config.yaml
hidden_act: "swiglu"
init_std_up: 0.0533
learning_rate: 0.00353
MLP neurons of a small language model. Each row is named by its layer, matrix (gate and up: input weights) and neuron, and shows model dimensions 64-191. Each number is 500 + 50 x the weight over its row's rms, rounded and kept within 0 to 999. Numbers have three digits each. A neuron's up and down rows have the sign that makes its largest values positive.
After each neuron's rows, "fires on" lists the tokens most often at its 100 highest values on Wikipedia text that the model never trained on.

L9.gate212:503470468516540534615456453534476519350518498532461449529578426506514534500487457500560424432571508484489580443514524471489523483543598501492601488520466429543467472511480452558514521493472479484429563520523546407563471491464464508385519537476493496494428418495448488566422462495566503531566571560583484498450550530580478535489517401566483648473477575556489541500624477501375428533537
L9.up212:493563493460452519532366462522555483438506479471497477453595440453432417453570464569481532475479504510546529538410520477472488490520569474430461502593425527535439429470532515533528534528538420503458554422352529420532571538511535617499528450503573458466407446378501445497411537488511542506476470441505507529504548550518505522547492390520434627596575405579501402573554495490533401555444
fires on: " can", " could", " may", " would", "ass"

L3.gate39:516481520506546476529470472486479482442471554534506496523395509540528578603514525496442466440463496488495489468488606499496519466459484494503586457563400492461506457551515564448563538434525479470367497527542496479563533442555377461507532544482493490479518498499562481500468473459547375492513541637533485463577466482412480544555491558532458459518487550454573476533596484575517430484599
L3.up39:531492499474511377447536582405515505440521440554471510498457474508538479612543528460556515411482412484499436507362549494556640476488479502500508486495553587518501528509507467386453524541583489485436477549557470476469419509531457454523507453417512458516484570511503517499473582389472455457439442536556503487585487466523600497515436504489458526535506522466539478484507473551553537553546
fires on: "-", "\n", " and", " |", " imm"

L2.gate513:561520523458444452548491528416468498460474550508506532513563519563478545567515503459469483555486496476530405527562517468456496539505525442397524524528533454510473523443449610490567576508496566512447546592441525614596526440562451524487523621486409482545551415548536538489490504550497426427501501478607363406478456569503540607552508550513483549341475506476515459445480380478525444561556
L2.up513:482488533560514472627488448532572546491494494498558495407543574535512453670530519495508447359572534500561533511497470511577572544501605535495414505533536514450552521477416474479518496465468507418425512523577509518553548457431563453566489551494477552515536521536560485485372542497528503467562499427599527463456446462432515517475410446513460492490478450521455500572548556565508445506501
fires on: "W", "K", "St", "M", "R"

L3.gate354:532381498482460494580563505443483479472454450496539514523517535472481544468457475515557545532503570600601417516548450508443492454502429635464513545523414506508566509466563524523419569568482467414361499510526520451482551471569439507540501489452523564485464480465519481529600482499490515481430525475532538510506531550503588515476494584461428473521567497471414520487556546472506431606503
L3.up354:547444504470488450515449544433503471527474421449502459474452404535478596518523499429352503507491515614519511409557484576455401438604528531460548429529566459465395417465542502520571487603490588444518590506531452552559537496498498578449532457563500557561462483444534558476478520592470507508513481564504511454423464544440425532470552489510538460552502557445515479449501567512564414505398
fires on: " |", " of", " His", " no"

L3.gate467:533569396513443506482430472526551515518511428465508476484463506554503506569541498528530406647452560581512539523580534523448372498514580390523492530481425441507528587513556533414519592499510397475576526436493543430448468416496455549470540510527484501419392459539599539457520417507476536528490581396504466551468498598539508555550543459499480514504482483566617469539386503481457515496494
L3.up467:405411426516527535496516447485515449587557532482494436558508566546564430442539442500593516594494467480440557543500500524458461536568602448508473538434568490526537479626493456479518431523458438536414537433470521425450466461524527485455476403518550487457430476534527507548472486512495473464506517486500479482469455545495486617473532441450503516491518474541495529525449577455442541526460
fires on: "=", " ="

L4.gate562:560548472500558509553473576491369505528452397496568412469529482569463507444523581470516551498400419542625492422558513522504537527522487520564538446514562450546479463453512541446478568568563526474514513517545555519503578568544502511469477507466476454509503598493544539530431524464629436461550538526458466411509543536501568466390496472512503608497552544455531555490539437473474505569519
L4.up562:552572389492519581429435435531525485537554535467441543508461519515477580526542441519525462541472510547573516532553566480519423470511443534463508533387492551557525535532559524432432477512447495438605420476620522450558496436524409501484546517419539563521404401461495498505495450530501520521518425571532461509524507528480479422489458485482488542487466492459506456486580409558433560419430
fires on: " |", " School", "ail", " and"

L8.gate5:570537512485473553501504440477438528532508399458529546402584577575520518488472525496566496523570485542466401471571557526508547437490479370426429431533500406537500547540588481495614564487485523551427510557600409426495467491410498580496527557518590495440477539421448523470589523539493568514510511630557488403407474514470521510475537551539543484454558475516538598472436506462528404460530
L8.up5:615461561580522451503496491502594536524466565436506584507476608559496418379428487517448493507511465484469533441555578566540533442464421466536468531463457441483526518428463457417509640553537462485466515460566537462579498488453528562542451491550544467393538476389499510506573533539538529451568537469538464499521510480575422589469572533605497471506445489523568518601470534464437472554570
fires on: " of", "st", " a", "foot", " average", " −"

L8.gate611:509445523518530480502419581537554403498471411534522514568520539556371516482539493543495559494570444444479546411561566532462483467460441516532475563531547590488535528416464593478596530511537533567546501494607475508519514549417489439482534553558400541503482618441447472514463508506573463530478480530419548598567576453482434553532525525572409500445488545470535570416439451508590432486534
L8.up611:528498469525440456509484530619466470437436486516430507514555504498537428521449524431492527519397460509533544523557537493536553515607494508538530540591591536417540606467531559412465444501465507516495407579490454550454599554428482519416458453466505453461600504556488593476552505469420513525447562479465556534495488436476459524540603456535509528539513490492444543457464425492461577535518
fires on: "ls", " be", "ns", "ers", "dis", "ps"

L4.gate283:396438507512497463573575536462427497519484477518553482570477439476511432435503453472450487505497550453460532517511438563504552548498385432533537517551532501402492513530419555382513482563501524591471590570511559478496555505483477534474588539514496493521470423406539508526573534559475527427462488514388548534536504453463559592583604477493461472435453460467484548448509417486484418574512
L4.up283:396460540491530501470439509487508474565535525466476549575577584411372557554384516547551538598522495540532471392514535480470510463469469502509457415549508595534557539483476528348473535480538556532486473479533524493505509569478556482481521510482438539497534564495516462544549461556515345454491563535503467468576446490481419482589492442504453467537578439469437445528515594479466498549474
fires on: " of", ".", "s", "t", "_"

L2.gate228:481564434540472448560438530485528653528519504501505431485533457541458490597555453512528486499583502585438486607507501552504515484434583458514490495451491440488475435575468629427500568486507422503442463419518487496438484503538504603423565517521493490458424579505579436571590468534471505455509482594564453426450514537472530559597542483532448618490512498464508549542497532526426463486540
L2.up228:479511474480479431492451500501549506578597478609488444450516472594455474559542507407481489452590509593452515534502570557474548398506549535483487649478570436501505502554525482385485525461543444506431460440559536491514537438535464463487497484524466522443441545470554420511553514499501475483431521579507390485501477508455454531534566497555497601498440595516535544531448558497490559494497
fires on: "  ", "="

L3.gate362:597591452566460532580417478485439469422506450473424501605425534468506536447499451600545417540507520458510482625534559473493457534558469455550467487551584557497500476459569553559594491498556465476546521454557466533513540309528515448605491565564468479508545574547448524470469491564514436579438457494524437463468478514585516527510468600518466523430400552549508512481465421571505447489539
L3.up362:598512500551497458566453515467575379456517463499417501553468476443558438530497507527532460462506481444492504461538436580517463434514559530547406489438474485523475504435544517576480430514477430425473464515450449516553517416506512477489495485595626535511529533478592515449500598555533503528570451425472452484429450515500457473494520493490497523537453528569518507521464436579517513478527
fires on: " W", " Be", "W", " Win", "St", " it"

L4.gate380:511457473603511456515530536527477477529483577578486496509496543561469610486507449483540413535467498530519456522521546594455475522531528439491521553505499629565491558578450473554524583510590434499530515540433474451496603522488527474495543505447547509405455539562467464421502400503523393553476600553460554481428495555438442491544508521416477475509479548452491548461537540539519397431573
L4.up380:532461508438505472467455518566488564474503510577434448520408543512427464455501492541518492576484524521471500473489402610546496479538512535481398479624442464464448570482408492457578575482436582508489473478521496424553515388542514534545546575500514548467577576528562445482531523518437528373479538565478456526549459475434405500602488431398502444495421487495559409514517566536566478578471
fires on: "s", "-", "'", " |", ",", " 7"

L2.gate4:476495510524506492555526558569541426376429554524456473447515519510464484481422567495568534463580472511451486499599568487461427625474482510524529482453479515530458532513568476448504568504528521527624472513485493523475509440472397458469425607465397476407529489522523470602602439481498581526522446463484538444520470524514497472503515546560520525478519514568453431471431449434509570504507
L2.up4:477506564506487572518380509424614498417428474518488528460502424533481426519524497470524564404482555438422481512485550557543483528503386474524631462494398505526375511496519451542512462455491491500427428503491519490466504450455456507481444420538410475468534568450527404495554446452521530459473512463558522470568517547463452492506370550569567532544460553607524400455432487423464567502548
fires on: " and", " to", " of", " for", "Early", "ly"

L4.gate438:425510451495455550505527569589401533562548539568449533480465529467461543393521521507522505521534448442481484535471519457469422524525496397429529510580554496619519518550513572528500459475584528530510504516507506554438455582463583525407538519466488481514470488515448523482485495584528538566497534561617505404541474584555549583484518574473498370481511504511383417525538517523553541575589
L4.up438:536505481540540491508494481569485433562528511567486514523413477509513420520515507508472514613398560538436601453607572540470570459612512559484510503481502442555531476485484538535489472476479501408472505561467484502567539493591578478505462456633590532550505462491542496409518540463576495518507537468449482443546489559547470541464389457530482534577466508537502438552556568505561543550435
fires on: " that", ".", "\"", " Grand", "irm", ":"

L2.gate139:517577460601453455563509521477646480471438512452452557484539513580458423497528519543427501523542452560534463454529533574476542566499481476486565531429523563482473457549561578427524560475515544636477514597436531451603496407455447520466559490480475483515511564559463484517427489521566468544470525465465513514489539462510486577444587521445491579441437441422510492521507452537562393576538
L2.up139:449499562573429540526391477477414482489463537586546496493514494472496462516546619457550450541476459429540473479543512447601519474547590509515520549451519432486471601523472500380491529496461479493556492588464507470543536472410567623446653452524483406557537468499483397511527551485506446494490513483439506547516507486540563466502535535457508554532507486457456579513502539533410410472497
fires on: "p", "ts", "ns", "ms", "ps", " Men"

L9.gate209:555511471537529499527426539512528553517418485591488517429534495541487574475489451641584481548442431497511475555517490495412576573435522487503507480559503491601499534493575501516501502456529475518566530483486540502503404490512528468436439569495475489536512487568516556510410457525437452486460567557459548407450498512546375527507497505508541494449525553489468547492541486427444514503573
L9.up209:509535548492526573444554484437517539469447485476549424507584526467456453515624620512484521482436490597417482485523534467551511479434467515426467529544522547397440487529546479504585482493503519516491499484465511533499464496463525526564455535500485491505538515452549406528463496451636446449504457529486428472534391479548401484577541509402500571484422529518540458551620587481411443513484
fires on: "  ", "'", "c", "-", "tt"

L2.gate596:508468525409501498536511532482426536579489530548474533606446489463504515468450505478506467524551559542446461467531458470559561579547504441477497501627459545518481588475498499533476560488463529532519544447597559544526588487505522550499485557472460560498554496558526484432568489571527459459462438462578475397554564478449442672629515480561560545420532450502562517453456638474508536449482
L2.up596:474445538449498413488494510527473493529478479440456571499422457548533489523557460554443507516542513380420527424530524484558503461484468477557545557551390476521412519534528438510578505523439634464467502539459507502570511493540510400453494520455482429614511506487535498499515484538473545390491528503444575508600569519458488515514506511527473509514533510511460635504553530497397605492496
fires on: " of", "oth", " age", "en", " aged", " 8"

L8.gate622:489495460465500522547480495576538424499540443507487504572485517532551587494473443485400506486530486485550563518524600513503563483407509487504538428487547503469497545506424597493481429442476442488525519502469605515422473500569460544533469532493494492520556472487547477519417534607559471510494544458495465432442618563580523593477575451562511499453502610601510524426472477509425417607590
L8.up622:470490486587469457502573472514403522551454565493490658576513492526566474493463525463502555464473499515516421598490556512536621546447467452475492448499523432575499484496456523535529576569458416619507477516591523560534480544513535601468522597554502476488559512507450520470493494524451475469527492501586491421449469608516488504532511439528454537490492473511436542458470518446500563464573
fires on: ",", "-", ".", " ;"

L2.gate507:493571515499440499499532466518449486539473560440447597476399563502544483507554509586498568553514552516441476492421565651386469528519479513465544471420505510516509480470496547537559558493436459533571516471539485492465553492472466623559494511452445527503521563605447528546444499549434527532522380544479604434495473466525498585549575537386406463391499384475522494445530474517517529451542
L2.up507:467471434513469580529438502493556515403480480506473553523443492475497527455583453532501543447573478478458543496591474511519422554531505539471554477469462449421479499456340555463510512454479521495595555513601508482468533519477427554478490423481520529614524550580513467505406511580453523495480468469491392447460563459478471390491560490484428467510472461444552436438608511512531488487435
fires on: ":", "un", "-", "ou", "wa", " Chang"

L3.gate423:482531559514469467624447568540530522468416460583441430633576546517491481475472570446490506525511521517463461516433525456496413532517541434511520536526534464452447493586516551456551590461516463522502522653477535473485568413411487466503530562520443460559484554488467556499447482541554497594483480448616523433396566490536540517445555531478482515425408562481451524442497521537472469507594
L3.up423:501508492584499500530497505500525481546405395590522437537550504564495473550486550504428507517525559492478488492551483541508456565531560501489423531470526462449472573492458440508566587455511473477469488616471462444522591487429502504515547448502522465568551511410473493477409654532600535608524562447533492488454562460499481509504467485469604486568479534415467405438532494517614430582457
fires on: " Sch", " St", "W", " wh", "St", " sl"

L8.gate206:580528514453490558591516493519470429505458499505483496531520601516543581434518527548499503515501440465489465526444499488439529490542532431478502469534473442504433495587507521492520472590491493512398508532493440532481496482453505622460427450659418469557523485573438428654582522565499486578464492561508495400377340541453454482470563544496517475472471525478474549415421539545537479487457
L8.up206:515530503529502530486483467475522499490439551529512361524459556497548517543529452479475575507445386465531533487470489450514551515582513428447450391513450515443435587521424455537454513468549367478424614525523521490502479429513428523615465530548444481430495524549485462467527521468397550505505592542514463434530473426488487642528465484432535603469503553482547523572533616463443468495521
fires on: "er", "r", "ist", "man", "st", " player"

L8.gate557:456413444479544542485528553581478487472475476487489545460545463493514602438482494527573468449542488478494483497516428491504513501457439530431510519489576529552446614467604539415545536573500584571483631586515582538450611489565470519506511441423454527574456550401493474520555425538557575507459506562481495520530462436472468504480519439472500619461550507526495515554518562525517514481517
L8.up557:460454445482428551553430543539538461583432457547494504568427541530465558519467433431529560548485528464610500441545434606545560488578464582456502467481582525456577599452532441447483454562469532508427652507459489527477529496436527493457514410470551549572513547548490494508546413505533556511453603633509523544575518466411476513541492477533449466525506387468496515451522511496615414445433
fires on: " |", "|", " of", " 18", "=", "."

L2.gate400:455517508513418484546441483475483437516353568460441498507465582527454547573504585516503500409418511575576526543479566380517471542533540465583503432444451489479495490509491466457566466425491448484501558485445460574500455371448498550529452485481441538474596505484446547506559604428611437541477508341504423458506555430498458514575570536544477420537515418538419486372470546494536518572492
L2.up400:512569507507505500508468503531510536507458493546495488437519460493501545435501579546548445428413472530516462532514491448432590488534510493497451423373443513456496559536521518502600535410469463436575437461455586542419472436461529564475539392513488538418570445481426555489444461452561425562489486534382489549492568490467518514560455531504632512542605448558471464577572394435499577451521
fires on: " to", " Ann", " Stan", "pl", " sat", " inc"

L9.gate348:495621464537494511516447525561502439389510503476454494445475519446514561511536516600556519474519521582450548564493546566511511529487523531473519513522527434608458578484489492499564379449578441525449553470557456527557453540415490527386511509530510476569487463572537466519476454547455630563344469486529493450503573491492524501456436540555483429456530609517431475475476520458513542602550
L9.up348:538552514425537552427576521499604391446485442430469467440520636447512436438600518577528420494496357570432566533523484454519472542525444482531477487547500437513433523478471474439536474426411469437471528533504575528466540573522539429533594524544433468524457516429396514587436445551588474524547496529466504513562457591537513406505479448552424522564461491468466484465442498510500491483501
fires on: "-", "–", "'", " there", " it", " under"

L3.gate373:541565429482464477555503543561575432476468517648480504507420473409479483478426421454586480525529545538476453487450475561483479566517502489555468509476548527485462525536430585543481487477531452411519492520590540518533507547539427548447408586450361518565531523485516497516516445463583467567417464474497470482519511545504515431507461454455504415424549510413450537487508577555389589480589
L3.up373:510472518508516483459525493447561501444474343605465445492425529555460447641471485429542538516496522572500471528455510547488556462510527545471510436483542532509455595574417517612524447487546505439485473528519444593464532570575493576480373480515481535566445473502426413497518507372560522591443512454516518499536520497536591457452399480489462481640563512511559445524510512484429505512507
fires on: ".", " with", " recording", " that", "E", " of"

L7.gate136:537489501459524486540510499540568567507588432512522479500468571507432503425459394484503460555521471527517495470490491503422545468442572517519578556501501583551526482376559540447647610503611471548543527506541491505571477423424418521554482533521485488571540452576477486442503465544474459527457479492540489487488656541461536554576526531514378467433449589483604540507628589499480507537454
L7.up136:461404460518515474588404415492537508496484498592600498460441543509493449435476484442506517478493387390520461483557550424425458529483587513486499550470499512512512428583548573566555486481453405469510508574493574495441470512526460501437575508482490358502461499504550481463533516487509447431487516393490558527469536577495527501622520574447454474469515443595434532504570462597419526573513
fires on: "=", " =", "s", "/", "ers"

L9.gate508:469486494462452414479552517510511484469480462484460560570435392494508552469400459494521608459425493515535436488489514402494600469477428509477504471504571481496453463537507497510490500548489505499423585600419500465492540466457476515561528480369483511501472537441477506474455511570495485537493460492536451514526624534526559506372544503443585452480503567564484442503450460492491483447527
L9.up508:531508423487457485535569551568490500560439499624501422627540414490459591517543438542532489456593527476465518514585558459460496512541499435496578536453478451560569492557542542444401531573449494451530396470500523507572518493464432570529440489452503473624444459479523460501462531447499616541487457521474483460410527547445490501437484474425415449491521503527451417494498486507512480481511
fires on: ",", " and", " 18"

L4.gate259:463428492465666530567489508482488489486508535534484472611449488463574431487588491520655395565524536458492443505520479473524534497504509475485478477512455510568436531457557548584500444499546507463438521601508485517471496564590566501459492448384525505482429526456475463453569454583492433480431522508394492524474562500553466530543413520467425566549523549494399518524621532505488466598552
L4.up259:433501420367495537569560601465415398417527524546492522449419465546504472505495497447613458481381494504499442465500455476526520477446541485474552503591470436551527496528506511555537524484441509487471504524543444460548508536520514455415595475517539439555536531481513542437553566558467556421507523500470447519445547511496524532467548423469501503527463481497470444473488465579492451526536
fires on: " that", "'", "=", " also", " subsequently", " again"

L4.gate625:476455484467508420559474531575508489458517508533492494491546531507483514491471503587475550585534459574460465561476526468480494480539377429536448525429532539551579632478523608480426492419552482597550496517453518546501528392526515600470479521426475510454514483431555572514474484516548516521424447518564411475525538505546471557582399620451421492560577446499494549563439542448528473534412
L4.up625:421483548458561408515535578586467524495526473499555493549560580599532465498500522533455560506542472492509446464483461491416545440487544602524502377531546499548536517523503514555516496496527416485465585493434565514580579489562509473524395474479467438465463515494563528519496553462471528459492551455496521562490476427490498496460503526482423572584468514503496383466552506533495498563436
fires on: " in", " into", " within", " for", " across", " through"

L4.gate489:447448496498384490480522537508529430427573544559533456635502566476504557513393507415522442539411553559479423465523492461544552514491486501506603592435501495507559521507482543583507476434528409531381536514500474547536539528501541431427497501474452522540456553499482431467490453463498469572431466553433549449563484528461416485469486473426513459507451429467509453433465498438377522463542
L4.up489:423418471520566507528566522506470502481526492543469453428577516502488505496482571520499516631497544437433494517402492411451580516501462541484552593430456472538451535451522439543399431455535496491449488548506452564525469425532527524513522464554613483614538512604447439535564468531483522498413473430505480588484532447526515512564548454456509529532551444549498555486459548505500560510518
fires on: " who", "-", " of", "y", " that", "="

L4.gate509:418462488561499457588542452420562467543617558552518451490450432484432515510464457524634501528515556452407411479579466560473411486487556489469523467508541560502422526544552466483526522534481425579452570572508588498452465541525463459496522507486526514464465521525476462441551481578422454525479534471483578506467537505533509515560524465499559512538466500558525594463498551511557344536651
L4.up509:559563486476506450497497518542441446481436466553593516451620539505562373487529521529515433562500502392559543510431509512478436464514548603493540507477559442537479490476498449586372480517483446471385533483445448527467527534555605500472572494458521460522431588451534507516514580554501513458421475486504495555500502491507465534482451584503455525490489546480482456574422469496445606458445
fires on: "="

L3.gate474:547523547473563432447485493447535588376458541516421551542540540513406443487569595503468546559519556592487493438517450481479543531520491492443451545581499538533531465452453490542481478436611521582468434546478569493461615339442492564373640529402456489511466470550474507493527457593520572448489595550515502488459578534543521562442504582465520462524515494470574548445544438477409567516459
L3.up474:462486484590555545478461530600515540415448449540501498441559482487467483414502449548651572406470495515595559465391540425446398438586548554531536609478502435529471487440469494490416575479499478499520481529525554498406539465464453403495521482502452557539452611420458510448462443475548524515415418459495543575482514458538486516438452436486464544545486474560548502513543455512487433562427
fires on: " not", " did", "To", " would", " does", " can"

L2.gate216:504547549505570544487462608512484493481478470543469575468478502483561549516524539490492513507539581495473355427498482514435402549506531475544533518572481505471559540530507462421446506489578598577432476528467584443487554462532409567506513489402518533530466495410525435502527425454614563510483521511477610446520589493540488537496520487476497554444538517536476545522503525483392504552585
L2.up216:592498457593489581475436438498536496431462498487422492438574462500474403514513469546521546376478547529407485596484489456430403540533487558502473620508414546509519470447497485527424478496531544509527515482427524491468514453554467487426468483460514477514493424450582416544499591562512543480374558376491523454541498536501458627551445465517485481511450436442525436561507590575433614523558
fires on: " can", " Can", " to"

L9.gate2:402455526514525503488429545471515476494492474526496499455493487491499507427461574504512417566499370451467522532524555513408483503479565472465465484517528426547475571555479467559577464489556434511424584474553521478558474457531543447455486486483454514532498535511454465447551419599408579496521469487523472421399500455465381540462443555462489538460462552548416519471513567461574512494476
L9.up2:424562505584601525526500565518417506441498498403479486576523510489546513569486478518490510502485492483558479418538466499552408479462484553460498505490496436457442532537533442464551543492446509506455471583540482562520492438455495443491434471519514554487468627521458450474373579438451504457622559437477510483567505482553575579605531464433568554470521508472553427534506598489430411499454
fires on: "'", "-", "’"

L4.gate429:643579490502528466579545522458505560549430477527455492504512582487502632514421443556491504543590524525516537486479537474382469549544461472367414592508500484512458616491556582437529589483609570494459580437546478441544510474470433516525519489554536596571482493521496562495544522547523456526436479480492386491486501469456439557614466536534428484469453600574495542489446537564617518524503
L4.up429:498442538544523472490530486555514468500436531486520619585381526503459493530532467452425533485505528488539549362491492488556529457491538456439420540528419511501453521527544427408467541503559506443437493430496595518454587507533539529545524526455416545420548557478495509503548455524591505441538456505538421447603462428471491448518498478561364433535419570613514578513518476615508518571482
fires on: "=", " of"

L2.gate383:516549517399474519496492466432453563516468486558485450433522517572509480493538555465548435466379599477557470454517577525535428525436509499532588468582525462483507495546488499583497529542465394545501520558540473495497492413436382472557604434441417486519497520540468482631599499513527562510391496524655491496416586572477519510506597490558474453468542491510513456535490451532578512480528
L2.up383:594559567393448508510526544444554546572560521470447470541435463477479471388435549516540442497498523490574440503479480415480492449470570502527474442450492543466513506489444451521400487487495501484511416497511452477472442493412534448452581494451518480429480518476584506372430502504408439491512615526476565524568488467472470495546525471509708496474532430442470467549488443462517463503526
fires on: "\n\n", " career", " De"

L9.gate453:471464487514497456477535406546500525579450540557551501574511439524430524543471609540499526539489499550532469541537510511484543493502555493510514433519531463597530500541550550546462462409471476546525483457393518527524538496463508516504509551452521503547536456477571468580511483596456483583535578522480409432526487530422477459524485489428572599559502533567394432474586535476475557505545
L9.up453:447559428449424477509498534414485487487467444524406532585524494429427391543534425417545546465573472537518484467427533405544448625407510488529464410514629512449515508476509517508453459464541536543542539383505523571541472407438505510567427551485473528420512408492491506462510445454586437477473453508469509453502517446511514503529531529430511412490560454490454478529540518459540482535442
fires on: ".", "-", "'", " in", " from"

L2.gate471:554501492497598432482453480514450472490480460471431502482467517479508477432522562473502471502558560454514586534475532495511596400551495485510512528558484431551498508550541469485494525524449487496578521514500517491448541479471499464518546536496421497537578487452511471482494477552463493501490471543614587457501486474466507607597445483530447490499536427466463620483526581454458470445432
L2.up471:486401403522587576487422487567481475452467523632524559472396440500456439527570441532504489535495479588491537598556539514498493452356509489472458410492543504506423613497498453498517590511475571544517558463483490540498501467474410536465531509517496472446522538502450481499510556429528494528499488433547546451593550434517499571478485534599426516522545474515555452468484532489482421563544
fires on: " out", " su", "gi", " to", " gra"

L4.gate501:494479524493504481620531450447577475543521523604433479515469519517467448590570533507457448508446582504510557522510523512526473529513535438451454538569502421531503524515464550452552486493504465564500417419521447513458495456497520452384447541571452533404578565523499426481611422497568466544469577572582457468439499590473457563495461528507474503496483521529556471537460543470596472488516
L4.up501:499400506584521517597592533497494471515600598577513571444570499538507457513495509377555451478507469483476534557492494509498484516543510432652493556521558508554537403515545463513469551476510468460422550537507461493474545440540487491550413483458533447509483515520589499569545513454446504546466532502501477475361503464547551570454478413512484502523451473493430550456523449382375593494515
fires on: "=", " ="

L3.gate124:485500506540421530424455539523513539458457593606591528518501478554470493496497512512501446590526573641493616587532395479477453525555478468458408459609519515476538523515495505430479473420493489535548479464458567492500556405557453570557595428569438590502568515416491549406570504519476505528529487519479516507513482422491493453519512534542481509455535392423500509418400537447505520538504
L3.up124:565561455471583432533485580468485392410476522469541506581446576539512564544467567571521438467542524591550544465541486444551535479491458499543402499535601433456488481493551445560526477550484533528493477494555495500496443434492454481499505485541487511568523351441431509485483470584509601472498512522577400506592420553585602616531514499530502558458531478530475528464495386525477499451528
fires on: " to", "born", " Saint", " Jean", "to", "ui"

L3.gate562:421548560508490431538419521530459488513505504584477524411522551561541482508554480466449488504488509535479512454497525501513537519579544485551410529476421478510484515505462536434508522456504521508504546558492540544482512451484563551499579513591487518372501431513505527445493460489527481506527545525420518480485475441457441572562544574418498531449516342466474534433386618526481467520459
L3.up562:496500506443438498474524461544470486500538497524491480550642546540540565524440551490584432539491531537480435473551507488403499474565475566493394555524487470505482550501536499555428495488523622455501548518533539584574508461608537512476478460539470544533476473451577574526431496449511430531474561535465504508466448514426367533558454580520459575461585496513401541528480480567443585489482
fires on: " to", "ll", " into"

L2.gate391:483557569529419412417526380457535462625590592454444597445552484421598484447556594544468508572554556437443494448446414538415539470601524458539472483536541485530516457497460485434479470531522461460442556524490464578463500531453518543498537605503475519454573476506443464410474485484453546554496402532570502455548472505533497492473505502406524497482518513552482475455538470537566507551516
L2.up391:577479570513443457494361602505573505455550549478473525409496546496479526450598565477459569506520552445554466505517451567488480386470576404577578487472512513427474430461498473459533486548554524504480578500548501532389479491478504516463469556557504482510432552495458607445485525473409498478550476428521459560582523535496497449423447488495555532520408532480513504459365474579503469610517
fires on: "-", " •", " Released", ":", "oint"

L2.gate15:502473462446449506539554509521590508515473505527412410487446442448542522478510478433544465512405558490522529557501585582483496573524476487431495467573426523445538515532492596552424520374479473507472463509538556471472459517424480484533545474465549517494490514541467390536554489484544559553466451534493432524513472573442521575552545469572533457428519541506437472509638501566552424466533
L2.up15:479519512467448391526516469503512572435522500567442429530419411462492479522534403515506425530469553409507502480513551545588587576481433561421530461440468535463550526511519459562470523462484502539458525461492432472432493537518469549533532412572554479485476590473474439487441522557409525535531500529460515551566523577497520553565398481551514436488535559487470394474553534519434493469452
fires on: " 0", "\n\n", " –"

L7.gate229:514512482488415519484497374486553559457476474560547384459445548536517502525518484478543422608512455469497435377567521461436480568486529481482413545521496544489519542515541440410529496451498478516444498482572557469493518470385474556619412442543526523526520490497501503446583568576484511542463471506567465465457523540508440591552585519502476471433493447520515512446549517566686555604495
L7.up229:538494471431536534424426540506508470514438519479475532414473470435464533526472489555499381412432479449563481575549500457465447600465463423580471526498554560473529555543486491536520541479446500516467496483541485569462464445534519502560520558473524519524497475420469451432407533570477425502509369458534574567488529502344536495481579498552473601496572420445440524441368425512502504513473
fires on: "=", "Be", " member", " =", "s"

L3.gate55:536507522348443442395499525524493563524496500553478585423429530543433478534535488493551515510490481480458575459467533528531384521471515534496456531466536559542530609496426511500533430518442578483439496495585540636445432487557510441532461458520497510493434482510484403465531432502441464538490447378503477440610553520552597564449438503532522491522469516544456551474549535520521491453558
L3.up55:477458512530601559523458482537540429490564517542419515475435590502522530562566520577448463524365575513342502520499513412500580334527466486553515539428526544450581496527517538474509529512613555482554598465558545471515554544519597512522489534569544547551491523486480359459479566464558473461488512492474469424521603521437497513450475516481513382490481466543521535548519529516541468508486
fires on: ".", " that", " known", "hi", " anti"